From a checkpoint of a small transformer trained on Wikipedia.
Size: 12 layers, width 192, 3 heads of 64, MLP 576 tanh GELU.
Architecture: LayerNorm before each block, learned positions, biases, tied embeddings, normalized queries and keys, capped logits.
MLP neurons of a small language model. Each row is named by its layer, matrix (down: output weights) and neuron, and shows model dimensions 32-127. Each number is 128 + 24 x the weight over its row's rms, rounded and kept within 0 to 255. Numbers have three digits each.
After each neuron's rows, "fires before" lists the tokens most often just after its 100 highest values on Wikipedia text that the model never trained on.

L3.down86:174168109133164108086074155140107172143142172115118130100134136118149146137137130124135147153142098115079087136134170133115116127063110170090129134169156121105114140148136113111140115145133149157114134131141130103120158117112151145117167148175136113099178079095129132118162111142118108094
fires before: " |", " Be", "\n", " is"

L3.down248:123145170171140104175154149000140135109124145142125136128154137123151130127129118099123093121095127112134147078141106141140148123103112101107113137098113111113155101121121149113117124101139160118126147127113121145100168090128093130169116186169106118113158148115115136136151104142121147126
fires before: " |", "et"

L9.down558:115104111081109091123144085115125115077155133099183101153116129130163112180177163124149158136144108111153117134119172107127102138110132148133092167132136123157121113143139127131136152115132137077128121145126118137147120114136145157139128133084092157145117138179132131093095111119155127142
fires before: ".", "er", ")", " (", "ison", "-"

L9.down320:146121105133134106140144114247124151135129108095123093101118142115160116102129133094136132143137095112136097107171161161126151120117151071136092103153160105105100115107117125160128159108084119152142151138119138146110142140113139136129133114166120118156110117110175181131115124141153131152
fires before: "0", "5", "9", "8", "3", "7"

L2.down111:145132153178119130126114109176140150126059117153186119155170113103170155136089123100143126114162125125161121132156140137134106120125103145125102139092151129126166142106090119132112117095128137092136155143131115136154133109111091129139111119178113082101114138181134147127135113120077111142
fires before: " |", ".", "00", "–", "land", ","

L2.down69:123157101104144167127111090123149175165140133100108064102127157137120135157114089122106145157126131110137132126113142130092108154149119153120131156105115118145125109114173126154093109130154107168128110111148120139133096166121105141143129150112109101087143133106134162113075109153146128089
fires before: "-", "\n"

L3.down302:143129121146158111105148138183133094094169164141078141124099145126148136129119116145126089155097122149151098128081146112102101121144144086116107138108125156098141141122122119091124110101169150102110140150165142105112114071112123134114119142152118138106175094103149064119159125141083142126
fires before: "\n", "|---|---|---|---", "|---|---|", "|---|"

L9.down17:108161164159103128114148120190116126093140122117165102095167125088092157111124141145116123153137185163078130119135108110114102158160131146107129094171166135111153147125142133087117175130087164088169133128139137121113101103129187076095140122156133114190134140127161104074154163145139131103
fires before: ".", "or", "ro", "ir", "e"

L4.down160:132091130136133127124077133183089117164145130137106144126103125135130135164183105122149132083115164130127112111172117177126139150113139136111130165138118123148107108114127135100123137151116145127108094102110105191148163159124128145143106146157137111131106172148122159121146157135163120108
fires before: "|---|", ":", " /", "|---|---|---|---", "|", "r"

L3.down171:110099128128095094096109092146148151089146118104075110146147098091111157174091129158133121106142097120114135110141100100127116147152109128136129135175087123135115109150113130112129110159173118149113088131117160149127125097171136118134121170140128155172083094146150162130170139117101109132
fires before: " |", ".", ":", " of", "\n"

L3.down244:128168111153115127137155198166104092112115187113139114137132174171136152135122081154157133166107127130157163148124170130125138175135119133128105128115086130127113122122115120115128122152130149144099137129116142146136137116120143149146099132160096162108120131185081097123123140071123099095
fires before: "\n", " by", " the"

L9.down177:168109117153123117102130136107087126137108112136107151147135125104132152126165102102127111092162090131115137170089110105124116137118115138130096139135160145157128143093133135160146155162106113142116104149142125163187119108114146102109154063107150136137122117098160149084134155128157135115
fires before: " of", ":", ","

L3.down536:117123059136079143117112133190119061157124124094117119125168155146115111150127133171141115163105128141133114144115151122132132119118124113083149125091112142118119095140141126088148158139162104148084125114095112138110119117104150144123146095159120077151144133103148136155130129127109107111
fires before: " |", "\n", ","

L4.down72:165117194137117127171128123235117112135139154133091140107156125110145146132108128127115153127101142119111118133114160150178139143143154128132131132092113111113140091130080130102115178087156110141084127164116123144113143112169121110148134136132115127119100144137147133109095126135122122105
fires before: " |", "/", "ed", "G"

L2.down149:158105076115173122135101149143098159112157124148184121098118138088113127127157121136117136130136148163137118128101130172107158114105104161144115141108156113134108153094097115145131128158108136117168120125073076119128137158161113146127106116148103131135136099137109152128207140127118114151
fires before: "ed", "ted", "ing", "s", "ation", "es"

L4.down26:167117155100106113119128192182127153110149136118111140154145162120077101103120141124125139116201148158144163125119126118154135126119167136100119161110123105123122093131109114144148131123136128140135110124112148151128168190120184114126119137112159129146105110106111129126138123120081124101
fires before: " |", "od"

L3.down243:197097125135178151120124106208141135110120119144119147136124144116119137159099111152170164162099101124129144146120138108104078106133154120080154135121155122150125161124160129134131118166113108138110100178142136084119123119108094090095144114140091071106120102116144122112122138120097137152
fires before: "\n"

L7.down523:086122123170117126169068176163140105139171136106161152107116110176160137096099122114148127123121136118151182136118082110115105126135117132145158099166123141112159128106092145136113113070119155140142117163106121111126107118118143157133136136129120112100126082143154117126167096151134128111
fires before: "\n", "ian"

L2.down389:135154108149169142112107147240140103083122147101131162182121100139101116132099144127143118097115168148152100136106092134121104124134109155171100126106151130121144148138123105100123178156125118132140142123084115140141116132161157145123104130137141148128147154150118086122091110130112143110
fires before: "\n", " The", " In", "-", " As", " F"

L3.down393:167164138126157150121068171165126166123156148156102125133125114108141140104165105105131103147106103112100156091104122116167120141114097155137109112085133101149113134152133113151112141086135072159098130145160144132142070130124133090143117116174127120148095130124126138147121083171127095088
fires before: ",", ".", "),", ")", ":"

L4.down564:123108088112144091106111130179098100102123159128100111165133123127159131122113151199134079154080165120134125141138162094172098151140144108138111064165106130106096067156125101133112127146157106110145130127148136114163168110107135107157146161157086098119121149133147142118142132143121140129
fires before: " |", " ("

L3.down331:135148113140150155161127112158119159129199130122143107140136193114127122085129120131164125147159082157129127156110108099111090101147119126191116115120135113119140121182141135144126128110121111082128130189148163083103100117136113122105148142092113141092112155125132113117141124138151129109
fires before: "|", " |", "|---|---|---|---", " –", "\n"

L2.down381:133117110167158100124138073174101104124110104125110086136125111062129122123089154100127135100119072135141131090149101127133158161141100133111168164102134154152104115122105160120122169138134119136152124134134132118137162127095131095135086146116140166096141156140131133134128131151069147123
fires before: "\n", "==", " ("

L4.down330:129107149090130111166129113174088103144101093147104139120099159098115078100150152121128123126143103115145127109151107145108131178136142084132142164116105085106157123133117130106138169105148074148121112122171160095129151115118129095174150152133118098150104135147127149118148168142160137129
fires before: " |", " of", "|", ":"

L3.down324:176120176165106092145150161115126140127087114090153112128116119120167155111105099107155114161147147113107095097153112111165138107145078155130137150126116118112131101127130119130098113149120119141129119119131145181101127127164105098152107119111127107111122135100092090148112139112157112167
fires before: " |", "'", ",", "',", " k"

L4.down366:150151126127125106093138110032145152116162127122156121160090147139111077124146143162119146129151099135136102118082156126137126112144127103081125151111117116116092168151162112146136115149146146105141114123126131114151088152066129125125165135153139095093095105143105116125145144100129145100
fires before: "\n", " –", " |"

L2.down325:162165163133097119126121152017128135108094085113122119119115099114111126142098108123170125153141134118136104162119128122091166150153125131121100112173137110150128147141145135152170121104141150118113148128114114100134097135085146148103050108121142151109131137146142137117125124129138135124
fires before: "|", "\n", "-"

L2.down4:149170132125137116122148136218139123119125157069084112118149125143135151095095153088148144112145138098120121089126136150116114141145136137124101147111138138103156115121168140093129124129121143085123143153159101112083137110148141091088148106136091158145154095133124114132170136139100094150
fires before: " to", " the", " his", " in", " by"

L3.down325:148121094133049157113122155174087125140110165151165102144103155128136148098141127109116141129113121108132151154171104139103136116116103118108084126123100109103144135102153125154092122126153122132090119136136123208145129124094117134131112153131107097111114037140112094128096150131124142163
fires before: ",", ".", " a", " he", " the", " |"

L2.down202:198146120188091133129133189106134142133133142160081111129110133089092121168126127130136125157110133127122098152116134137125153115124099102117105097114133124125133111139105119130134139104120141134130140161185140104141112168084137138125128137191081170086140116157144126142162132177140152149
fires before: "\n", " The", " It", " In"

L4.down96:126118093115176153120151098148146137129084119140185134145135108148167155131134157105113154152141124125163108128132148190139091123092092133128142200107105111144144115124131144101108110118123108111134108061105121119142154090096109127164116146125101114130094113131132125090118185144104154111
fires before: "\n", " –", " |", " ", " .", " 4"

L7.down38:125106109114111174101126114071138122146113127144095155096115130131119095152094132157161134106136119135181087117105147117150155124130148150128107113118116148181106160143126121144160105133171138152167133112095139116156135107139136121129145134085140134153103166125094102106105190163134123167
fires before: " |", "\n", " =", "ator"

L4.down59:083091149150079110101114104134133086109139110117133130092118126131157138116102154137118087090120110072110122145096109110170122179088141173086106133108115135133145142142140110138109121165152163130140121122121125130136178121135128149121086120118128114169105117115151134175146104119115158105
fires before: " |", ".", " to", ":", ")"

L3.down424:159113159156125151101164117166153086130131129120169125119169134173106117095131114132106083117128164138137171124101136116105163143133141112094064119115136117091145126159121116076148131098129135158144082167122143120120122141138127105159122139102126178158133138124133111133132125158093125117
fires before: ".", " |", " 1", ";"

L2.down347:145083174121073139104130084129106113125127109134149143129116100071110123153150141117139173106119079107137128127120167122110122146072096088156111148129136143148152123128128134166113148138112155174155167099188160126170172148183158114122121125136173121148125098091109159117125142116087155124
fires before: "and", "it", "g", "le", "on", "or"

L3.down35:172134116085119115120100122126097163140156170114159163130118150110118143119107096103129137125150093117137139150135139112118114137131135128157102124172161136126125143143150122141104105138155128131141151117142122095106114158136121125084143151140069059070139148147144130107131114138146146113
fires before: "-", "\n"

L4.down370:127104167109104129198113165189086077121124164137141173132133123173123116071125120130104117095120161105139179099112105093148155154125129128101085098133150122114138093155136101120101160064122108118126136155126137131104153129150112094128129147129143138136151140142105117098155092120162150087
fires before: "\n", "|---|---|---|---", " |", " G", " %", " "

L3.down413:157142130141177101106091169147118133157147150132148132074110106095111127143175066152155133162146163115086122142137151166067122105119105166166124116114104120109144150141105140128107173192199126152143106138104146138139125129147155150109096117120151103116096147110150108160131121117138091108
fires before: " |", ".", " 197", ","

L3.down163:146178098126141132131139104197134133169151094139116132112150106107134145170099142117132134142127119111097115143145180095120123185129148099141126145083072103172163128162090126122145090105133132147177091137129148143088091100142158125129107116120138177130129123147145144107128138171127143116
fires before: " |", "\n", " –", " 4", "|"

L3.down295:152141114182124127154101107159149167115133125157134142106107128154151141125113121105172116151112142116145138139138136084124096108119076145152148149189136138107147099127133131110137090154182162160164156120106107131138125128077124137139097127108150099127152144169135157129151148159116149090
fires before: "\n"

L4.down193:084109108120071102089132129195141092133148114105118118129117180125096083156103139126087108155155155160116147093132128150125146115130123146141128161100105067136151127170150129126094085154118191148159127112139151185095134155120104089116102103108112182170097108147147103141113157140158115137
fires before: "\n"

L3.down535:142061096112152162115100102085136126176124124158087138132143158153138092128122135135133176131166115137138157118136156156148139075132138171114110130131137118120114127122120138101099110097111153081126114095096162135119153117121132088141148110106116120144091156136075116122096132136138143090
fires before: " /", "er", "ered", "ign", "ire", " as"

L2.down486:138127146128148127132087103220133144074133140117169126175123067081140111116138151135102126117147149135154164135096138111152091079110111166080136108113110144170128115103148149127130124145134146124172095087133155195102116135123127154118124113152121156183133114156160161094126101098186085143
fires before: "\n", " The", " In", " She", " As"

L7.down525:082148141113085137163079122109109161135097139133087131162112103125125135133097166115121109128159114133116143116117147072144109079132148121083149117121118121138101125170143152116132120144141120122151131090180125111113178149161114109146161165088128131110092111058128147148111140158124107127
fires before: " |", ".", ",", "1", "2", "5"

L3.down517:104136127144132116125130145000129132118143136134119122130076141135130109130124120137112133139150130117122115131096122132126129113122128130125121118148126112114121128134143137135115129134139130136118096134137124139123139130106121128138144187138118138117139126142136128131127132114119126113
fires before: "\n", "-"

L4.down47:201095077111105158115116164059131136141136165120131141147112146086138129093101098128184116101138102124093137124138137105139119136120108131155101146147148134175141152165153125111137089143145125157112116125137124173077141151135088123120174145148085114097116121103149149126108149141147140143
fires before: "-", "\n", "|"

L4.down86:149080179132132153141077109108127116105125136127120139106112176148132192107144109145158115111100146158141207135158149140141157103113089150175144165129133116124137157157130117103116133136102159110110130096099108134108095153132139117104130118095121104137138137120141122112174086123135129144
fires before: ".", ",", " and", "\n", " (", " of"

L2.down549:106132146122131137131075119102105124119151144125128134139118129170082107150114107106171126164123117176104089080107138125110136135137104093116192080119109131161086133119127119151098117163158140113151124141151109147160123104106104082137117138139099131073141098154140099165140106104122097105
fires before: "\n"

L9.down375:073123094108115114134110132089124127100103146137103083155137143141084117092161126116108126131108086111160163152140153146114131169170158138155141103139106125171103152087117159144091134155124100165108120083170101174142108151114082195092160154115105146147104113114111108107117124089149167127
fires before: "″", "\n", " |", "i"

L4.down135:155139146162132112124122097169137060107117112100124120144157155086106097153104141146097121153140149081159122152104088127101141163126097122100109140102144098112132112155130114141149119106102147138157133139111124134116065117103140150089168159130155130133156145110127140102136111145127155097
fires before: " |", "\n", " 7", " 3"

L2.down356:137123119144140114153136174117113111062138126154071120130127081164143134072119151101124070121144162136112117123125121127127161088103090138139119152133144150140138126097089112122140189122116119131113138136151133169137157119125116114106123115138162114133167132178132151138151155142113089123
fires before: "\n", "born", ":"

L4.down391:196131107153132153102096142154136148105144163121137141132110128146063102132136115129147106123134145150116127075096120117163087111096125110140123131102137084120094158146109065135153120125134173099115118133121143135140071148097107171129186118153147101126130128110140129132129158119137125129
fires before: "\n", "In"

L2.down97:152123164106161106158183158159148122131142135105144154147141148119156112112169166179110150080128153118154104111118104145134142134130138120069100126136127130133158181108116125133150131104148174159112137119118145108108114133124110122108121109141132131082120120134106125151132110153132165133
fires before: "\n", " ", " 9", " 10", " 0"

L7.down189:186074151137131143170136160066131161129130136128120109099129158145117106129149141122154126142154141141096157105107140111130175105162116097122092099136174134156120116134117134100189128152127115077146126168122139138096104120112120124167122113077153115153115110161113139127127162133150135172
fires before: "\n", " The", " In", " He", " It"

L4.down557:137106134102139154097164124057114130145132097126103154117122139124122107144148141106129155113120109134123095136127129114138159139131149144142098115118141115127110135114125111071120144144159140125154119098095132111146145140160134142112138134180134170165091102097132162143151108104140187072
fires before: "ed", "s", "ing", " of", " to"

L2.down207:170108156131145093148134118147099113110133168142101114069135141102107093084145123145133160136085113138079129137095143129133092100157104149168150151135119118129134165119114125089136115180126134148159110140162168098142135157137185089152131138119139114142168130152116107087124112142113099110
fires before: ",", ".", ")", " at", " he"

L7.down493:131183162155135099129134108128132122129101124129112147139118109128116079143110167121145116135150174088109140126096159087101079139146149191147139145090117142108131114121116152107149130135128113123155099157105151092095173141132152169146117105094100107095110130135130127106161104114123140114
fires before: " the", " by", " as", "ah", "act"

L9.down14:108172164121125120094093100107154087085103063132128119168124135155150139114159116149132103124110151072096141145135136121144132154120175118168089101092153125110109126105122136146111111144141175128121131107099093118143179131126138139088172098130120098117120112123134065143146125121123124099
fires before: "6", "9", "3", "5", "8", "1"

L3.down525:121124119108122139157123112140132137120151146121148142142087093152157137141138129164102101190131133131171134134132112149129158120069136156106145093103137078131135113138117135122137121162104133148167146110129150117112086148116154117114176106104101081144102157094108162092123104111126135120
fires before: " |", "–", "iety", "B", ".", "her"

L3.down90:137144134105098153137091109155113112138143146114119160150136118109135113089128123119170125125149061153141085124120110108111155145170137127138122162082085110131106077188156137139128121177118125139100135139124138119167104145126130142134104147127108118174102147127109143147153107147130132085
fires before: " |", " (", "\n"

L3.down569:167136124126137141125125137206134139123128122127126128097131130108090111162097159102081139129134152113096111165108151125131114098152116059129103129144121113155122112157158133082158144154140143122172112176128130095119127154120127124116156109154150096091109131131127116126080145144140147112
fires before: "\n", " –", " |", " 7"

L3.down0:090137084106166126123156134131131149134134175120158116148082178146130109103125087112136104162168162151132169126133125079132113096158151118155135102098168137128125160134134139109143153104142180098115106149163138116078110107140122085093133138109124152114109126129162089119128116103156152159
fires before: "-", "|", "\n", "|---|---|---|---"

L9.down134:173082094106161101115121135090141146128096143114120084125118141123136120170118155180162138149113133166136116141151121118131205132122130136128150133160147109110088129120118126144160122135104107144123192138132150148102143133143153138151119145112130103135122127131118124083091129121129170104
fires before: " |", " •", "U", "andidate"

L9.down242:094082118114174138126157076098115147143171131132130133139133123136153127126115144143135158077075138149087107140113094100092141114153136164121129125122110113122098140202136123136132108133129143117140095152121124114153130143113126097109076105116113098115198108117122147111145213102150146130
fires before: " |", ",", " and"

L3.down362:132125152080075151150128091191135099124114083091189140106171083104119124100091116147123136124114165125131166150085107161141168135117110138095078131149137127133149101101124140143126147170127171151108138109130150135135124136156098145168093119112166133129133114113148156097112096128154144122
fires before: " ", " V", "\n", " %", " W", " Team"

L3.down367:152112123105132142104103095121147133100134099137141106135121098144131106182115136158142128153144114117121088093122112155148141149154113137144126148103083107143118057134176129085078170111108153125132119122127178114102143183128116106153159116172108120165108186120079153124078151095121149131
fires before: " |", "ire"

L4.down526:159137159187103108139106116220135105127113105133131140104097135129157146132145093135116131088092130106156116139134159128108093131119149147158123107142106173117129139109127139127117094101135198186095117110120150108090130097113117164116098105121123169156124136172164131170124199122078097149
fires before: "\n", "N"

L3.down52:125124131158122110110106145179136156170116136163169113092120091091147133166129131152134114114130147155145097099148107147126116125151148145104176186117093097181169114136092129126141141106110157088107127152076137149125069130179133142139149138112122108123135120101118120163160122140121056108
fires before: " |", "\n", " Team", " Al", "00"

L3.down541:138121124111095159135106118181143135091148164159112112129154147152130107120103149128136114105117123106133134167123180184110098101116122145085106159125168150107154155080152160100140131112133148103095114130157083108101106114124148125100133154137123108171157132081140140137122165095112157138
fires before: " |", "\n", " G", " —", " "

L7.down406:142141123107105127131080135124150111130134145136151143120115110133114124125111174171127092148100140152177145131081147114119123134134114103164135117115144121116165158167093129132132142130123154128125106174116154108080109144151149139130097094108072077121076111135134099138109126153171162091
fires before: "\n", " |", ":", " \"", " —"

L2.down1:196132118130085122108169146095130148122129155094112103127106147116116121109129105110119126128132202109134128114124133134133123114147089095112108107162124137133171187147110124144163092140141148128138112147158117126099138117113098099136140126154152112183145087111120145096167139136140123169
fires before: "\n", " The", " On", " He", " In"

L9.down248:082114085156149119148111108137164166122148136104160117111075105093133054129148117148142154169118141099074130152153170104117132124136102128129150121181167133086115156141131107154156131122153128168119099106168164140121127174176126106134116136117081143127111131132112114151126120152122120120
fires before: "er", "ar", "ed", "E", " 11"

L3.down570:110133126173166139168131111202070080106143147129122140105099117156129137102138163109186127152102132120147157108106141127125137161152127146145122133119177137124152156123090117124116094126135129161112129176130109141157158123115107107118134152103099165067093114145147102057151093126132143132
fires before: "-", "\n"

L4.down299:135122110107120157104104126142170090118136131136131149111094154154135148124124152124162128096105141100101148111146144099156121082139118136094149154109122096116109129120112114069135143166104167117155125114114148163114148164139149138126133157092151138145136131130126106159121132144143100116
fires before: " |", " G", " (", "us", "\n", "ir"

L3.down358:151116128141083110121117116146121149130169134072097112126068135126120113103120130088124101127127126137112089107116122123122151062132125111127102128165145149134116151120130129118171120138111095070130127149145146110138108145123133121122148148110139119103099096125155166171162097112178148080
fires before: " |", "|---|---|---|---", "|"

L3.down254:112119152150131135134120123000118115116120149132150114113106142133149143137131135113140112174122135118111116123113137116131114134145123126128119123107138110133113146134120168119110123140116126131109137135120144140121139115122139124132118155148134130104135105124130121075145160127138135135
fires before: " |", ".", ":"

L9.down390:109121132149089131141135132135121084113120113112171119100128138125118138192149164156123122121102114106160133121162141129110089097149126077124111144142107150140120127118103166150079160156160089102164151113154108105131131149147082125123140162168129111151116131101127116124127144141131149106
fires before: " |", ".", "ig", "i", " 11"

L4.down40:209124115096112134111126130094129153132160141107107101146075101092112125137129126139109149132142112139138112115118125144137105121153128148142134159130132145110165168132129148131115121145199116154130122134139105136086115141124145138096181146135094123115121108124131138113120147103135114129
fires before: "\n", "|", "-", "M", "==="

L2.down58:114155181154150131138111145139102158118154135137123132120124154108136111108116127104128126132158167147120110158095142124138119137110110146149125134143129145161136093131117136088140138110165094127130095113142103143153098102180133162078064087130107122157135144148128108134104126140131114150
fires before: "\n", ":", " the"

L7.down267:100166140139130143129120187183170131122163147128118093142104073120156139102149158149116111140120151132106122181117125115100166161141134095103101092100149118164109152110110109093189123115116105119122085146130126143156131145106155158160099146126117129114128087119114122147109122134125144116
fires before: " |", " by", "ed", ":"

L3.down177:125157142152145126107103128181125123126088153112139098137104137114118149134096106140182137188120145115128135153107106115132116157110106154135152122148133115127124142102147124109105118146141106155116122075114125128107118153120113138162117098156078149116135148133106093150106103070134146178
fires before: "-", "=", "\n", "G"

L3.down476:107165130153124144136111118150122065140134149166128081125136127119099111106132122114102131164122130148130136153107136108152099170162137149112111128147099098114107122164119132070162156175141134165177103092111136076075149133108159150122078116136119180174114158151126159111100138111105122106
fires before: ")", " |", "%", "5", " ("

L9.down547:126116113145090140192100109102167120142125124122118124121115141126109171146089137181122127131124142159122129161165157113139113134144141161081125173127161163135139111116079088105128135104093163106141152147140098090165117121110080128101114120099124087149180116099140118128134141132166116120
fires before: "g", "v", "h", " 11", "en"

L9.down82:110078128113134086098147157140131123115144111133130155145120131138097114152134126144116109098136060130114115153105117165091115133172133162159132130143098114121099112167136152083180084168112114156110084164105141111122139116117128145123168141115084162100107111130095115109152088118124111110
fires before: " (", ")", "est", "otes", "ulation", "t"

L3.down462:093117130168148134104069186187121084113132119113134149126125100157136095125151148104130150139122120128170070114153139110159157164139130151128113086121153129155134151104122102112124082128147142104121126136124120104149093093118133147139121105110151120154103158082115161147169145085141160110
fires before: " |", ".", " (", "|"

L9.down338:087117113130094120168105091206149142166166152120166134097155090093105131096138129128136126173130122123110139123122136086105150131134119138080129118157158161141161109111108114126122119140173117079169092132136141103142157106138126160133157108137142113133145144103174157092144136150132093113
fires before: "ed", "ued", "ained"

L3.down375:146169129111101154116118107126126152115122109134115124139118101104086114121095152123107092128161104138125101166140163113126087110118121122149125121158142137106118151118179138070102099132183117127174128112091125107146141140121116124096208133115140090117135129127128136137088125143128143136
fires before: "|", "\n"

L2.down224:138152118102137161111138110112124114110139204113086132197119122145069111142124132114154112158121119155134146102106130122112111098143120126129121100159107152150092093122094121131138077110106135154152130126129173146140157122102098158138083122158110142120087123146188122161143146145130113134
fires before: "\n", "et"

L4.down413:168143142146103098109117111218141136120122147152124131108157117090121125105130134137136140180125113145152168117133097095097129103140136109136116093106121141114101157142098128143163153181124113162149127149123156132115077117097104131125108104127109147096142098149143085122113153149145135133
fires before: " |", "\n", " v", " Rep", "otes"

L2.down469:204144092141103156106154137059157135149168119129107136123101160079130112180119137134095141131129141131138100123125131082124136132125134130117139116130135131115165143136136120146139122117148125158154114167186125116109135169095134167131148130138115138095101129164137148102135129173139126132
fires before: "\n", "|", "-"

L4.down464:133094100097133133141142108165104113105111101122147159138140094115145138129129090106167127101206122131102149116102150152128127159098152161132168092130095102149173104135110128121168154106133162137105143126122075136134102126132144095122118100132093172124111125183132145150116148133142121096
fires before: " |", "e", "\n", "==", ":", " =="

L2.down196:196140092142086135119129140093155131137148149130125137126110148077099109173156106103141123127115165148112135160119120125147143115114089078130098133166131135138156170120109120138125138151121167155131147135152116110121142160090115127130141124154102147134172112125101114103125127111158126122
fires before: "\n", " The", " On", " It", " He", " In"

L4.down130:105100122133104139125102123149097111078140154129123132120081137137114101133139122128124142181147178125090138131137174089146104151140152099113121122144108124123140119155096119137120126196131139171132141096142063101106128110125103170088109100115152162126134156126172109143100125109146167149
fires before: " |", "%", " m", "\n", ")"

L9.down352:098115128133128123109144159118105150125083133110149119178131106113094185134168095157112121146122129103104071106104126125124117139146092128142101163129132185116105174181132111127142144105167126167086132168139108128118134163140106111130100086150125119123140122097123109082145165105135116138
fires before: "\n", ".", ","

L7.down407:150090132135101135086089146088117149130115156116177114142176141164108097039142109120151159122176104119153138133113160147109134105142105159155134158097136149138107153167085151145149115117145114118105117135128148143116117152128126156113132113098146083091130127118138120127108095114149157073
fires before: "\n", "-"

L3.down209:112108104161120174141118140023148162133119128106137139142123157104123106127136100141118147094160080211144128121142093122099129098075086158119137141138120147111115141095120143131139138120159123124152124102124120156181096090164133131156126139134137143141128111131101136133142110163159109083
fires before: ".", ",", "s"

L9.down214:107088155129123126150095160161148107074159150122117153109135110118134140105127109146126140129121145145099135149081140122137114155166104128099166104069108117126135126135103159149109129120136105155141152164125152095117121128108160144130133127126121153143133125145118097114149093152099141134
fires before: ")", "%", "9", "ust"